Weights of a small transformer language model.
Size: 8 layers, width 768, 91.4M parameters.
Architecture: LayerNorm before each block, learned positions, biases, tied embeddings.
MLP neurons of a small language model. Each row is named by its layer, matrix (up: input weights) and neuron, and shows model dimensions 640-703. Each number is 128 + 24 x the weight over its row's rms, rounded and kept within 0 to 255.
Before each neuron's rows, "fires after" lists the tokens most often just before its 100 highest values on Wikipedia text that the model never trained on. A number after a token or word is its count.

fires after: " 0" 23, " " 11, "0" 11, " |" 10, " 2" 6, "1" 5
L3.up1381 [112 116 106 105 125 137 144 139 129 124  98  99 121 114  91 106 158 114 107 136 101 107 105  93 101 135 126 103 143  91 124 184 144 161 122 112 157 134 156 149 121 119  65 129 159 121 120 120 152 100 112 117 128 147 144 142  98 136 109  76 106 110 125 116]

fires after: " |" 42, " 0" 22, " 1" 4
L3.up464 [131 150 109 108 132  94 135 174 149 122 164  81 157 141  84 137 148 158 111 194 151 113 157 160 121  99 111 141 118 100 109 112 167 155  99 122  80  90 121 163 149 109  94 121 120 117 121 103 101 171 123 128 106 121 124 129 152 104 108 108 107 122 126 154]

fires after: " |" 28, "|---|---|---|---|---|---|" 12, " of" 10, "," 8, " by" 5, " \"" 4
L3.up2305 [168 110  92 113 155 138 128 188  99 135 100  88  91  90 127 162 146 105  96 134 119 102 168 135 112 132 102 167 103 112 150  87  91 130 144 103 159 101 154 137 109 116 100 150 169 170 123 134 132 160 186 106 144 150 116 111 181 164 120 123 142 116 118 114]

fires after: " |" 57, " London" 4
L3.up1401 [135 146 164 133 131  96 106 143 127 135 119 152 131 128 179 119 141  98 113 137 129 145 113 116 115 135 133 140 129 112 160 106 102 130  91 144 108 155  94 165 136 105 159  98 140 136  82 132 130 148 111 157 113 136  98 133 146 106  75 110 107 175 107 128]

fires after: " |" 92
L3.up1591 [114 146 147 132 176 140  68 159 101 174 146 101 146 128 127 125  97 109  91 120  97 127 152 111  69 146  90 132 131 128 104 150 136 143 127 121  85 150 116 127  99 115  98 129 108  79 137 148 147 156 115 138 159 144 194 116 160  90 103 133 120 162 143 104]

fires after: " " 24, " |" 15, "%" 13, "–" 8, ")" 7, " 0" 6
L3.up2150 [122 119 147 150 108  88 131 125 139 128 112 143 124 105 126 115  94 153 130 132 133 131 106  86 114 119 106 106 150 115 163 111  97 109 136 110  97 122 139 122 103 164 128  81 125 135 143 118 133 165 138 126 102 133 184  92 116 160  95 108 124 122 108 123]

fires after: "," 21, "-" 14, "|" 14, " |" 13, "–" 12, " (" 4
L3.up2631 [107 101 153 141 166  94 134 125 142 147 101 117 118 133  90 123 179 108  99 122 101 132 124 141 130 120 174  94 105 161 133  99  92 124 153 139 126 148 127 153 115 101 111 191 141  83 156  78  97 133 132 141  95 137 148 126 131 146 135 152 102  96 103 128]

fires after: " |" 43, " /" 10, " 3" 6, " 0" 5
L3.up2348 [117 148 110 150 110  78 137 124 151  61 140 140 118 107 138 143 142  99 148 123  82 107  79 104 110 137  92 107 131 123 102 119 150 128 128 130 133 169 136 130 134 134 151  85 114 129 101 138 118 120 109 124 144 140 153 109 130 151 124 170  91 153 158 191]

fires after: " |" 26, " and" 14, "2" 9, "," 7, ";" 6, "1" 5
L3.up1981 [147 116 147  99  68 107 143 101 108 140 141 139 154 118 127 111  98 101 141  89  97 116 124 124 149 168  91 113 100 163  74 141 102 138 116 101 117 125 112 120 134 138 167 112 129 141 134 129 138 122 170 111  90 152 170 163 139 144  60  95 121 184 139 153]

fires after: " |" 48, " 0" 6, " 3" 5, " 1" 5
L3.up2045 [129 144 112 172 109 150 107 126 148 148 105 130  87 140 112 106 141 124  90 132 158  97 121 171 112 124 139 130  74 123 124 128 122 127 170 108 122 127  74 134 175  46 140 147 154 168 142  91 111 102 108  80 127 135 150 133 151  90 156 132  95 136 180 123]

fires after: " In" 40, "In" 15, "–" 11, " in" 6, "-" 4, " •" 4
L3.up398 [151 142 187 140 134 114 172 141 154 156 142 174 108 112 144 132 157 166 111 112  99 114 125 116 114 139 120 119 125 106 137  84 150 127  93 148 168 128 140 129 164 155 122 138 138 183  96 144 106 120 124 116 148 128 128 120 123 143 128 122 134  90 127 117]

fires after: " |" 71, " 0" 13
L3.up178 [ 65 133 100 128 105 159 128 123 137 145 130 150  74 102  98 138 151  89 127 132 117 170 108  98 132  98 132 121 128 131  81 133 164 111 158 107 181 160 172 127 110  98 122 117 109 163 139 114 116 127 116 137 137 124 156 130 143 133 138 136 130 138 126 116]

fires after: " |" 44, ";" 18, " 0" 11, " 1" 6, " 5" 5
L3.up2284 [ 88  96 129  96 122 132 110 150 173 159 122 151 133 120  93 131 157 169 139 169 149 114 110 150 119  88 151 149  70 142 143 154 157 154 112  74 106  94 127 124 132 116  90 148 150 106  98 127 117 123 143 128  99 164 126 140 129  73 135 115 154  57 145 137]

fires after: ")" 22, "." 16, " " 9, " =" 9, "==" 7, " ===" 6
L3.up1124 [122 113 138 113  89 100 108 110 118 103 112 114 161 143 148 134 131 122 130 148 116  92 102  73 154 153  99 113 129 117 143  99 103 120 106  93 154 118 121  75 138 116  98  93 120 141 131 111 151 148 123  97 101  91 161 130 120 165  95 149 126 126 125 120]

fires after: "-" 14, " A" 12, " m" 9, "–" 8, " an" 4, " on" 4
L3.up78 [121 163 152 148 116 152 123 137 118 141 150 108  98 171 156 130 153 119 167 114 110 131 162 125 127 119 142 120 147 102 161 107 139 122 109 165 121  85 152 133 148 135 120 125 126 134 133 166 136 110 105 136 111 136 118 109 143 135 106 134  79 158 135 162]

fires after: "–" 40, "-" 15, " |" 9, " was" 7, " GNIS" 6, "," 6
L3.up1512 [137 131 144 106 142  96 195 123 177 135 122  98 129 112 114 102 121 129  93 125  91 109 101 163 122 113 125  92 133 125 138 110 155 144 146 132 130 142 131 140 170 109 108 158 125 109  86 114 137 161 116 114  94  94 142 137 139 105 125 144 131 130 115 104]

fires after: " |" 48, " 0" 14, " " 13, "%" 4
L3.up181 [ 96  94 145 127 183 157 103 148  85 134 139 165  97 123 141 122 119 154 139 149  74 118 151  90 121  96 182  97 165 134 112 103 147 156  73  85 143 137 113 133 118 133 136 145 152 149 131 131 127 125  85 142 129 154 134 145 110 110  99  97 113 153 168 163]

fires after: " |" 53, " 0" 8, "." 6, " 1" 5, " 5" 4
L3.up1495 [130 151 127 138 142  60 112 151 124 122 162 133 109 138  76 132 143 120 155 154 153 114  81 113 137 105 100 135  94 114 154 184 162 194 100  46 112 123 152 131 137 113 121 134 111 134 100 140 156 113 115 105 117 105  84  96 161 133 104 142 125 122 128 141]

fires after: " 0" 35, " |" 29, " —" 14
L3.up1370 [123 128 108 189 126 147 149 129 122 131 115 129 114 112 116 114 142 120 111  99 167 167 145 141  95 118 123 144 145 108  88 152 136 121 153  99 112 159  55 129 154 142 123 108 110 147  99  99 160 177 136 109 134 109 117 114 195  91 131 141  89 164  97 135]

fires after: "\n" 44, " a" 14, " in" 10, " the" 7, " of" 4, "-" 4
L3.up539 [100 158 148 137 122 139 111 100 124 146 102 138 104 124 114 110 121 129 146 135 153 133 112  65 126 170  91 110 144 121 137  74 136 131 137 138 117  97 133 162  97 161  93 118 143 135 121 120 106  47 134 108 132 162 163 118 151 113 163 129 128  83 141  89]

fires after: " |" 48, " 0" 14, ";" 5, " years" 4, " 3" 4
L3.up1177 [142 173 154 121  87 144 119 135 119 162 106  97 120 121 136 132 127 104 125  70 151 167 125 148  88 114 147 137 137 121 177 181  82 116 123 125 151 175  89 117 130 148 137 134 169 109 124 134 113 128 184 164 170 142 114 130 124  91 133 141 124 137 102 113]

fires after: " |" 38, " 0" 16, "S" 4, " pro" 4
L3.up1622 [115 118 163 107 117  61 154 153 142 125 103 145 136 129 104 149 156  80 144 168 168 125 148 165 143 114 120 137 103  98 136  92 111 131 102 131 120 115 169  72 148 162 143  82 123 145 107 103 107  79 100 127 145 168 171 137 162  74 138 143 117 162 153 129]

fires after: " |" 38, " the" 24, " in" 8, " a" 4
L3.up484 [155 170 136 151 127 122 166 146 155 170 124  89 131 119 169 136 131 116 117 137 126 124 125 149 123 138 111  90 101 150 156 102 122 143 179 157 101  96 127 170 130  78  92 112 123 113 143 110 164 143 115 125 144 160 140 154 136 156 148 152  55 127 137 131]

fires after: " in" 27, " was" 10, " of" 9, " is" 6
L3.up296 [105 119 118 112 155 105 122 136 130 146 128 123 112  90 119 155 106 114 129  71  74  95 103 158 128  97 113 101  98 113 145 150 153 161 109 155 117 114 130 145 130 115 161 118 101  77 143 138 125 115 136 148 136 136 115  89 108 123 144 115 139 134 129 155]

fires after: " the" 66, " in" 5, " In" 4, " during" 4
L3.up2347 [106 154 147 125 147  91 142 131 113 172 139 146 143 108 126 139 118 139 109 105 116 149 129 139 115 100  73 120 118 120 107  75 123 135 118 144 154 124 146 128 136 137  87 137 167 157  72 135  87 112 127 153 112 141 146 132 149 120 136 135 132 142 142 100]

fires after: " |" 88, " " 6
L3.up1791 [143 115 136 158 146 111  90 124 149 152 167 158 129 132  98 145 160 116 130 143 129 134 158 136  87 117  95 147 122 122 136 121 138 154 139 112  89 123 143 148 129 127  99 108 135 120  91 111 120  99 146 146 116 127 192 128 145  93 135 123 118 137 118 122]

fires after: " the" 39, ":" 9, " as" 7, " a" 5
L3.up2653 [109 149 157 164 111  66  79 159 105  96 145 120 141 114 105 139 144 147 115  96 126 172  84 109 156 171 141 124 146 136 155 111  90 164 153  80 164 132 136 137 111 136 126 111 145 156 132 137  97 157 140 129 176 105 125 101 125 101 162  97 129 127  88 135]

fires after: " |" 44, " 0" 10, " " 10, " —" 7
L3.up2376 [175 130 163 132 134 108 143 143 119 151 136 154 112 120 147 112  99 146 124 136 110 134 139 188 100 100 139  91 101  93 100 140 117 118 151 136 136 117 121 181 119 131 140 146 149 112  87 135 133 133 118 174 150 126 112 148 188 126  62 156  71 151  97 208]

fires after: " |" 31, "," 23, "|" 4
L3.up1932 [154 143 110 119 138 127 169 101  60 140 139 161 121 132 114 147 126 160 157 135 134 128 125 102 101 104 141 124 148 156 162  80 130 124 139 172 147 115 129 175  94  79 138 178 116 131 134 180 124 127 137 133 146 155 119 179 115 151 134 134 139 111 125 133]

fires after: " |" 40, " City" 6, "–" 6, "." 4, "-" 4
L3.up1648 [ 99 178 118 143 139 122 118 101 121 134  88 152 124 120 146 118 129 123 108 169 121 138  94 125 114 153  92 111 137 128 145  87 125 120 139 190  81 137 127 151 123 127 161 105 130 116 176 156 131 116 150 109 112 133  96 120 102 151 130 115 112 171 111 142]

fires after: " |" 29, " 0" 8, " " 6, " be" 6, " Report" 4
L3.up904 [147 128 137 130 102  90 140 134 112 112 138  96 127 109 134 156 144 122 148 150 128 131 105 185 128 120 127 133 159 164 116 115 165 122 108 136 129 119 127 136 157 109 143  78 137 103 124 109 132 148 127 117 128 115 149 112 103 140 102 141 125 104 139 130]

fires after: "," 50, ":" 21, " |" 5, "\"," 4
L3.up2339 [ 99 105 122 116  68  99 109 155 107 127 118 136 135 127 167  97 124 121 104 133 126 113 166 136 100 158 110 104 140 148 136 144 111 143 125  91 131 125 141 145 156 125  80  78 114 152 104 119 136 161 129 151 158 131 160  97 107 124 128 113 118 139 145 155]

fires after: " 0" 28, " " 16, " |" 14, " non" 6
L3.up2258 [101 102 110 126  88 126 130 150 122 135 141 122 155 152 126  84 142 133 128 144 185 130 108 151 149 124 114  93 119 135 132 121 119 124 130 129 133 123 110 130 100 100 142 110 116 155 141 114  98  88 164 125 112 148 119 127 148 138  89  95 128 130 101 102]

fires after: " 0" 25, " 1" 25, " 3" 18, " 2" 16, " |" 5, " 4" 4
L3.up432 [128 123 132 152 145 145 125 118 144 120 123 115 135 127 135  99 166 148 158 141 109 122 116 165 103 119  99 149 111 120  66  76  97 141 171 182 107 171 129 122 147 157 135 115 100 144 102 127 139 101 118 176 133 138 167 133  74 150  98 137  72 137 135 133]

fires after: " as" 16, " and" 14, " |" 14, " a" 13, "|" 8
L3.up1125 [122 101  97 133 120  79 110 103 111 136 122 147 101 166 134  88  99  87 123 112 164 134 130 119 180 150 110 144 163 140 161 147  97 130 124 144 139 137 132 136 151 127 104 128 149 128 140 162 113 114 164 123 169 108 125  94 118 115 156  81 149 133 154 157]

fires after: " 3" 19, " 1" 13, " |" 13, " 2" 11, " 4" 9, " 5" 4
L3.up776 [112 165 137  96 124 130 146 149 131 106 107  92 111 109 121 130  95 169 157 111 129 157  87 137  95 132 125 115 114 125 143 120  81  58 137 142 109 164 113 151  90 126 138 154 116 120 140 144 115 118 133  91 144 152  92 120  98 124 126 161 167 128 123 106]

fires after: "-" 23, "/" 11, " 0" 6, " (" 5, " 1" 5
L3.up2678 [175 114 147 162 141 111 128 141  78 112 132 171 112 149 102  83 128 119 146 126 162 141 126 151 113 148  94  91 153 149  89 133 101 101 164 166 111 146 106 125 132 115 119 147 143 114 114 174  94  94 137  59 116 181 161 146  98 132 108 167 115 108 118 133]

fires after: " at" 24, " in" 19, " to" 9, " of" 8
L3.up1421 [108 148 200 133 122  82 145 137 151 152 111  64 122 128 154 108 112  83 126  92 101 141 127 152 158 118 118  97 137 118 155 121 116 113 141 105  95 115 129 130 102 108 165 149  87  98 108 115 184 167  84 134 131 161 122  93 145 110  92 138  87 150 109 134]

fires after: "\n" 56, " |" 13
L3.up795 [142 151  90 135 114 136 137 114 110  87  68 167  78 106 104 132 122 127 161 174 150  96 116 101 109  87 134  92 102 106 158 135 117 144 109 122 181 148 122 118  99 112 107 134 156 103 169 192 137 152 114 123 134 133 150 131  93 145 111 107 141 101 128 110]

fires after: " |" 34, " 01" 12, " 5" 9, " 4" 7, " 3" 7
L3.up1306 [114 129  87 149 125 158 111 123  94 159 111  73 147 131  67 133 169 134 128 156 168 109 167 120 136 104 123 122 139 105 110 142 162  99 133 106 108 113  89 118 158 126 131 130 126 156 113 103 124 126 134  92 107 151 120 123 146 145 107  98  95 101 127 151]

fires after: "," 23, "–" 15, " December" 7, " October" 5, " January" 4
L3.up1836 [183 128 115 121 133 118 132 141 144  77 108 121 124 117 204 127  93 129  86 164 121 133 111 147 109 179 128 114  57 131 132 135 109  96 143 138 134 153 135 126 121  85 166 144 130  95 127 126 113 127 153 124 130 109 152 146 149 123 137  92 122 171 143  81]

fires after: "|" 38, "\n" 26, ":" 9, " 1" 6, "-" 5, " Year" 4
L3.up1709 [114  89 158 152 119 178 151 142 119 105  94 143 116 165 105 149 143 112 120 144 162 141 138 136 163 146 145 114 123 126 140  96 137 101 118 152 154 117  83 114 151 142 168 106  90 143 175 192  58 119  86 110 119 127  85 172 122 151  91 139 131 140 155 109]

fires after: " " 56, " Director" 8, " |" 6, " Telugu" 5, " Tamil" 5
L3.up1240 [114 156 149 145 116  99 143 120 146 108 125 129  57 127 102 178 187 152 144 111 142 138  56 150  85 140 135 157 155 145 129 139 112 113 102  83 117 145 138 113 140 110 132  88 113 143  74 116 137 167 113 141 117 101  95 119 127  76 140  89  89 157 111 141]

fires after: " of" 23, " for" 8, " Apps" 7, " Best" 5, " New" 5, " 30" 5
L3.up1444 [ 84 118 121 157 147 131 111 114 141 137  91 119 125 118 105 175 111 135  58 110 155 122 120 128 104 102 117 140 159  77 138 184 131  96  86 106  89 150 130 105 104 112 157  59  99 160 109 136 139 131 124 151 122 123 109 133 132  70 106 128 126 110 120  95]

fires after: " |" 32, ")" 7, " Report" 7, " " 5
L3.up103 [ 92 145 117 140 135 103 144 114 156 119 179 147 109 117 129 125 113 143 129 119 130 146 120 108 125  87 154 124  75 156 127 158 112 128 101 100 136  94 136 116 123 159 119 110 159 164 147 106 162 102 119 129  78 159 123 134 110 167 100 131 186  91  91 124]

fires after: " |" 62, " (" 19, " of" 4
L3.up2359 [127 127 142 141 149 164 123 134 136 126 109 157 108 159 127 171 157 112 142 146 141  97 145 158 129 100 100 143 144 155 140 101 128 133  84 133 149  91 126 150 134 144  93 114 114 135 138 110 135  63 104 148  81 100 153  99 163  88 146 127 108  94 125 141]

fires after: " 0" 12, " Yes" 12, ":" 10, " No" 8, " " 7, " X" 4
L3.up819 [144 148 135 130 157 142 120 126 191 151 126 140 132 113 123 120 131  95 161 140  77  89  97 109 116 143 152 104 117 143 145 132 157 112 130 137  93 115  98 136 132 112 103  70 104 167 104 112  96 166 119 175 114 129 125 110 124 109 127  99 132 117 144 149]

fires after: " |" 66, " 0" 5, " 8" 4
L3.up1420 [116 176 102 154 110 165 132 194 146 114 100 111 113 138 101 155 132 134 135 150 136 102 125 151  83  91 120  82 117 144 155 165 141 122 107  93  91 135 123 151 159 147 101 119 111 121 114 122 145 146 161 126 130 147 139 106  85 102 136  75 158 145 147 138]

fires after: " the" 45, " |" 18, "-" 6, ":" 5, " at" 4
L3.up2003 [120 137 112 133 117 193 101 163 109 142 144 106  70 109 136 133 136 116 134 135 122 138 146 101 151  88 153 103  79 163  87  72 180 155 135 116 154 131 124 133 123 145 130 141 156 128 144  99 139  97 102 136 105  93 120  85 126 112 173 135 119 137 123  86]

fires after: " the" 34, " of" 15, " in" 8, " a" 6, " more" 4, " from" 4
L3.up1222 [152 118 169 153 116 149 138 129 186  99 127  93 134 176 138 115  94 128 105  68 159 144 141 116 157 138 106 128 147 118 132 139 135 109 127 137  99 117 101  90 123 108 133 119 133 125 130 119 184 105 123 176 114 138  96 153 113 133 169 100 113 116 132 140]

fires after: " in" 31, " on" 10, " 3" 7, " |" 6, " " 6
L3.up1704 [160 126 166 116 155 132 141 141 120 120 164  93  74 102  97 120 136  82 135  88 134 115  78  97 103 157 102 108 124 162 130 172 141 140 127 127 145  96 137 110 119  95 162 117 125 104 134  77 163 135 119 105 140 136 148 141 149 139 141 145 116 118 115 130]

fires after: "." 19, " and" 11, " but" 9, " (" 5, " rather" 4, " In" 4
L3.up1901 [151 121 136 150 157 160 183 150  77  86 109 115 121 108 146 165 193 118 153 112 132 129 106 142 117 130 114  79 159 136 150 163 136  99 152 142 118 161 151 136 152 113  95 144 152 116 154 147 148 130 122 126 139 150 161 108 129 129 108 111 150 156 144 144]

fires after: " of" 45, " College" 6, " for" 6
L3.up1774 [128 135 156 164 127 125 153 115 149 138 125 144 121 161 104 142 129 151  79 120 157 130 124 102 156 160 111 133 114 126 165 117 136 118  84 120 113 153 182 133 174 110 110 101 101 152  89  96 131 162  86 161  78 178 146 140 128  80  84 166 157 164 159 148]

fires after: " |" 91, " 0" 6
L3.up2244 [132 165 164 138  96 140 143 113  83 143 115 101  99 125  72 136 113 101 118 162 140 123  93 162 122 110 145 127  97 136 155 135 134 129  73  70 164 109 130 151 151 130 102 144 127 129 116 129 166 120 150 176 105 173 103 131 147  78 143 100 169 112 125 156]

fires after: " the" 43, " as" 5, " at" 4, " senior" 4
L3.up1442 [ 98 157 123 156 139 132  99 129 137 133 128 127 121 118 141 145 118 102  94 141 138 137 117 139 124 143 157 111 129 136  64 114 144 112 123 122 112 105 141 158 155  95 129 134 142 169 103 124 107 115 129 129 105 125 142 174 117  91 161 123 121 147 102 126]

fires after: "," 23, " et" 17, "–" 7, " and" 7, " L" 4
L3.up1523 [142 129 146 131 143 162 139 140 116 132 123  75  88 124 131 122 169 120 109 142 171 106 111 130 126 156 132 103 132 134 135 127 128 117 147 142 136 114 110 131  79 148 152 108 139 131 112 155  84 148 131 128 131 159 170 108 136  96  92 122 110 151 205  85]

fires after: " |" 57, "|" 7, " the" 6
L3.up4 [ 71 158 167  82 134 159 155 147 144 152 130 118 117 130 147 121 131 102 139 159 101 102 139 113 130 132 179 131  94 156 159 110 106 149 124 149  86 137 136 129 156  90 120 150  81  95 116 128 130  90 147 169 134 159 150 144 131  88 139 136 107 189 102 149]

fires after: " and" 44, " \"" 10, "," 8, " band" 4
L3.up988 [133 132 167 148 148 128  64 128 158 111 118 137 113 106 153 148 124 139 120 132 125 125 167 107 156 128 139 140 116 124 128 108 131 143 113 107 135 128 111 117 143 121 134 147 140 161 139 162 132 104 117 116 122 140  97 115 146 186 141 146  95  84 114 173]

fires after: " |" 43, " " 6, " 0" 5, " 1" 4
L3.up1805 [107 110 107 190 106 151 127 142 135 153 169 127 162 135 116 114 118 104 151 179 135 131 146 141 142  89 101 123 163 106 128 129 150 161  70 127 123 151  98 124 136  96 106 123 130 146 126 104 162 115 178 139 117 107  81 116 129 136 138 148 128 113  92 132]

fires after: " |" 46, "%" 14, " 0" 7, " Final" 5, " 1" 4
L3.up384 [115 122 112 126 139 138 125 165 133 124 127 110 125 163 108 143 105 141 121 116 111 106 146 144 109  86 121 150 109 120 118 131 135 166 127 146 124 115 127 113 138 154 138 110 162 130 163 127 153 137 129 142 107 124 177 112 140 195 110 102 117 147 139 140]

fires after: " |" 64, " 0" 6, " 2" 5, " 1" 4
L3.up167 [113 140 132 148  79  90 142 135 114  76  93 142 140 116 108 137 137 146 136 110 126 141 129 168 152 168  99 113 120 155 105 140 160 147 128 164 110 129 158  78 178 160 122 109 158 138 124 125 137  96 141 114 149 170 140  85 113  75 127 128 121 101 122  82]

fires after: " |" 38, "|" 15, " \"" 10, ";" 5, "," 4
L3.up172 [ 72 147 148  99 126 122 120 138 140 143 129 125 124 148 154 105 120  87 115 133 161 139 164 127 116  84 137 133 110 103 119 142 113 131 122 107  93 139  63 166 121 110 129 151 126 167 120 117  93 183 144 179 148 115 139 132 158 128  86 109  98 176 139 150]

fires after: " |" 48, " 0" 29, " 1" 11, " 2" 4
L3.up1997 [110 149  87 111 164 108 109 147 146 117 114 118 129 188 148 153 161 130 169 163 123 106  94  95 123 106 143  96 104 105 134 120 141 155  90 128  80 155 110 137 140 116  78 103 124 142  85 108 153 110 104 121 112 167 142 147 122 102  69 137 134 142 124 115]

fires after: "," 43, " (" 11, " a" 9, " with" 4, "\"," 4
L3.up1393 [ 65 129 115 111  84 144  97 123 176 122 125 140 135 158 137  96 134 187 137 123 135 120 129 111 173 156 142  99 164 145 128 130 150 144 132  95 141 113 132 132 106 112 165 108 144 177 125 103 105 160 105 167 121  91 107 105 158 104 142 127  89 132 181 121]

fires after: " |" 71, " 0" 7, " 2" 6
L3.up1944 [158 109 117 144 126 105 119 120 126  80 115  98 137 132 161 144 126  81 158 161 138  96  97 131 128 141 103 127 110 132 130 156 202 122 102 145 176 127 119 121 130 154  81 108 111 108 114 163 178 150  94 126  93 125 121 138 112 111  95 133 129 135  99 150]

fires after: " the" 34, " at" 6, " an" 6, " a" 6, " of" 5, " by" 4
L3.up2578 [118 178 120 157 125 128 133 126 184 160 117 117 134 101 147 137 137 126 107  93 155 149 133  90 164 132  89 106 141 137 110 117 139 136 129 140 144 134 131 144 123 134 127 149 100 122 123 104 152 135 125 167 164 129 117 148 165 142 119 121 126 134 165 169]

fires after: "–" 41, "-" 16, " to" 9
L3.up2683 [122 114 119 136 134 175  94 137 147 148 110  94 123 114 162 175 132 133 139 114  93 119 147 143 125 150 126  82 116 135  60  91 159 143 115 133 154 137 105 152 148 127 140  90 140 109 151 125 106 103  92 114 125 100 109 142 113 115  97 119  85 146 182 133]

fires after: " |" 58, " (" 7, ";" 6, "." 5, " 4" 5, "," 4
L3.up193 [ 94 147 116 103 116 114 150  99 138 129 151 105 180 113  91 166 104 146 124  92 169 146 125 124 137 168  94 111 185 130 128 182 137 145 109 138 153 159 109 166 133 128 150 118 102 156 132 126 125 106 166 143 144 120 135 137  89 134 123 129 119 138 121 156]

fires after: " on" 22, " a" 10, " in" 7, " for" 7, " of" 7, " On" 5
L3.up2137 [147 133 179 118 150 117 138 124  82 121 119 134  78 202 146 107 149  97 147 109 119 116  95 141 136 150 137 127 124 131 126 106 150 138 118 135 134 119 141 163 100 116 110 116 100 120  64 125 149 118 121 165  68 179 163 144 153  92 156 152 114 137 157 126]

fires after: " |" 42, " " 11, " 0" 10, " 5" 5, " 1" 4, " m" 4
L3.up939 [139 148 135 103 162  86  94 120 161 109 130 145 122 189  97 124 127 134 136 127 116 140 103 112  79 101 154 121 106 131 151 176 136 131  93 103 101  92 116  89  97  93  96 127  95 142 100 105 111 172 102 125  93  90 124 127 137 129 109 135 105 108 120  93]

fires after: " |" 40, " 0" 25, " 4" 7, "," 4, ";" 4
L3.up115 [118 131 112 116 112 152  90 110 126 129 110  92 155 130 121 105 122 123 169 115 125  79 148  94 120 117 152 118  85 159 152 129 147 142 137 108 121 141  87 124 153 140 121 144 128 141  76 111 118 132 122 119 162 127 158 138  93 150 142 134 140 196 108 125]

fires after: " the" 24, " and" 14, " as" 8, " was" 5, " a" 5, " is" 5
L3.up2268 [128 111 179  91 130 120 119 119 202 153 109 138 107 112 148 126 146 100 144 125 133 128 102 161 130  82 134  99 123 137 120 135 141 117 127 126 129 126 162 144 139 108 130 144 107 182 157 134 159 162 168  78 168 145 119  94 130 139  72 115  70 125 149 135]

fires after: " and" 32, " well" 21, " or" 5
L3.up1867 [143 132 125 138 173 173 125 145 119 123 149 144  98 147  79 156 156 104 150  77 129 102 147 114 139 124 155 152 134 138 100 152 178 100 122 143 142  81 160 158 115 137 106 142  98 128 134 152 136 124 136 107 156 131 121  91 168 163 129 102 113 124 165 115]

fires after: " the" 33, " of" 19, " and" 12, " to" 6, " a" 5, " or" 5
L3.up349 [129  84 161 125 112 135 151 200 129 124  99 163 148 108 135 127 129 126 162 129 138 145 185 135 151 131 138 123 111  92 119 150 112 137 127  93 101  89 130 145 106 140 147 163  83 145 130 112 157 152 154 133 139 150 193 135 123  99 124 159  71 144 173 121]

fires after: " |" 53, " 2" 8, " 1" 6, " (" 6
L3.up1927 [160 174 154 118 142 152 128 140 107 142 144 122 109 124 140 134 105 147 136 146 127 139 117 107  97 146 100  97 120 153 127 130 101 136  82 168 140 153 119 151 130 124 141 104 124 177 112 123 106 126 140 137 151 130 140 127 118 107 143  96  79 136 111  92]

fires after: " |" 55, " " 11
L3.up1201 [121 120 131 136 101  99 145 111  93 121  97 139 121 120 140  94 160 129 132 153 140 150 165 116 122  87 137  85 156 144 143 127 114 148 110  71 168  94 142 132 142 125 119 112 139 118 140 128 198 140 137 193  83 125 130 146 125 137 131 150 117 114 132 121]

fires after: " |" 36, " " 19, " to" 16, " the" 8, " No" 6
L3.up941 [ 92 122 153 145 108 110 106 163 127 168 104 118 132 107 112 127 146 130 134 128 126  90 127 138  95 109 153 128 156 114 109 138 141 163 128 125  91 147 142 160 104 141 141 110 117 118 139 149  76 104 141 127 111 109 132 113 134 125 129 100 112 133  92 155]

fires after: " of" 24, " in" 21, " to" 6, " between" 5, "." 5
L3.up1765 [140 133 112 114 122 124 134 140 131 157  87 160 140  94 111 151 139 129  86 140 168  93 139 108 165 132  87 104 149 137 140 169 132 159  92 127 120  93 115  98  74 122 145 118 145  95 139 126 147 160 101 156 114 126 118  76  97 121 156 138 114 120 111  99]

fires after: " |" 26, "\n" 25, "." 24
L3.up79 [ 85 142 116 129 150  71 130 129 138 126 118 139 137 111 152 157  98 129 133 164 146 145  88 149  99  85 143 128 135 160 122 159  99 143 110 127 106  77 156 128 147 129  75 155 116 161 115 130 131 116 132 105 150 138 111  94 141 133  99 136 108 129 136 116]

fires after: " of" 63, " |" 11, " under" 7, " the" 5
L3.up773 [153 148 122 149  94 124 137 120 141 185 111 116 148 144 121 107 174 155 152 106 106 160 145 149 101  73 112 103 113 120 136  68 129 101 146 131 121  93 115 127 133 111 156 116 140 128 135 138 155 135  98 131 102  91 107 147 157 158 126 123 106 107  72 142]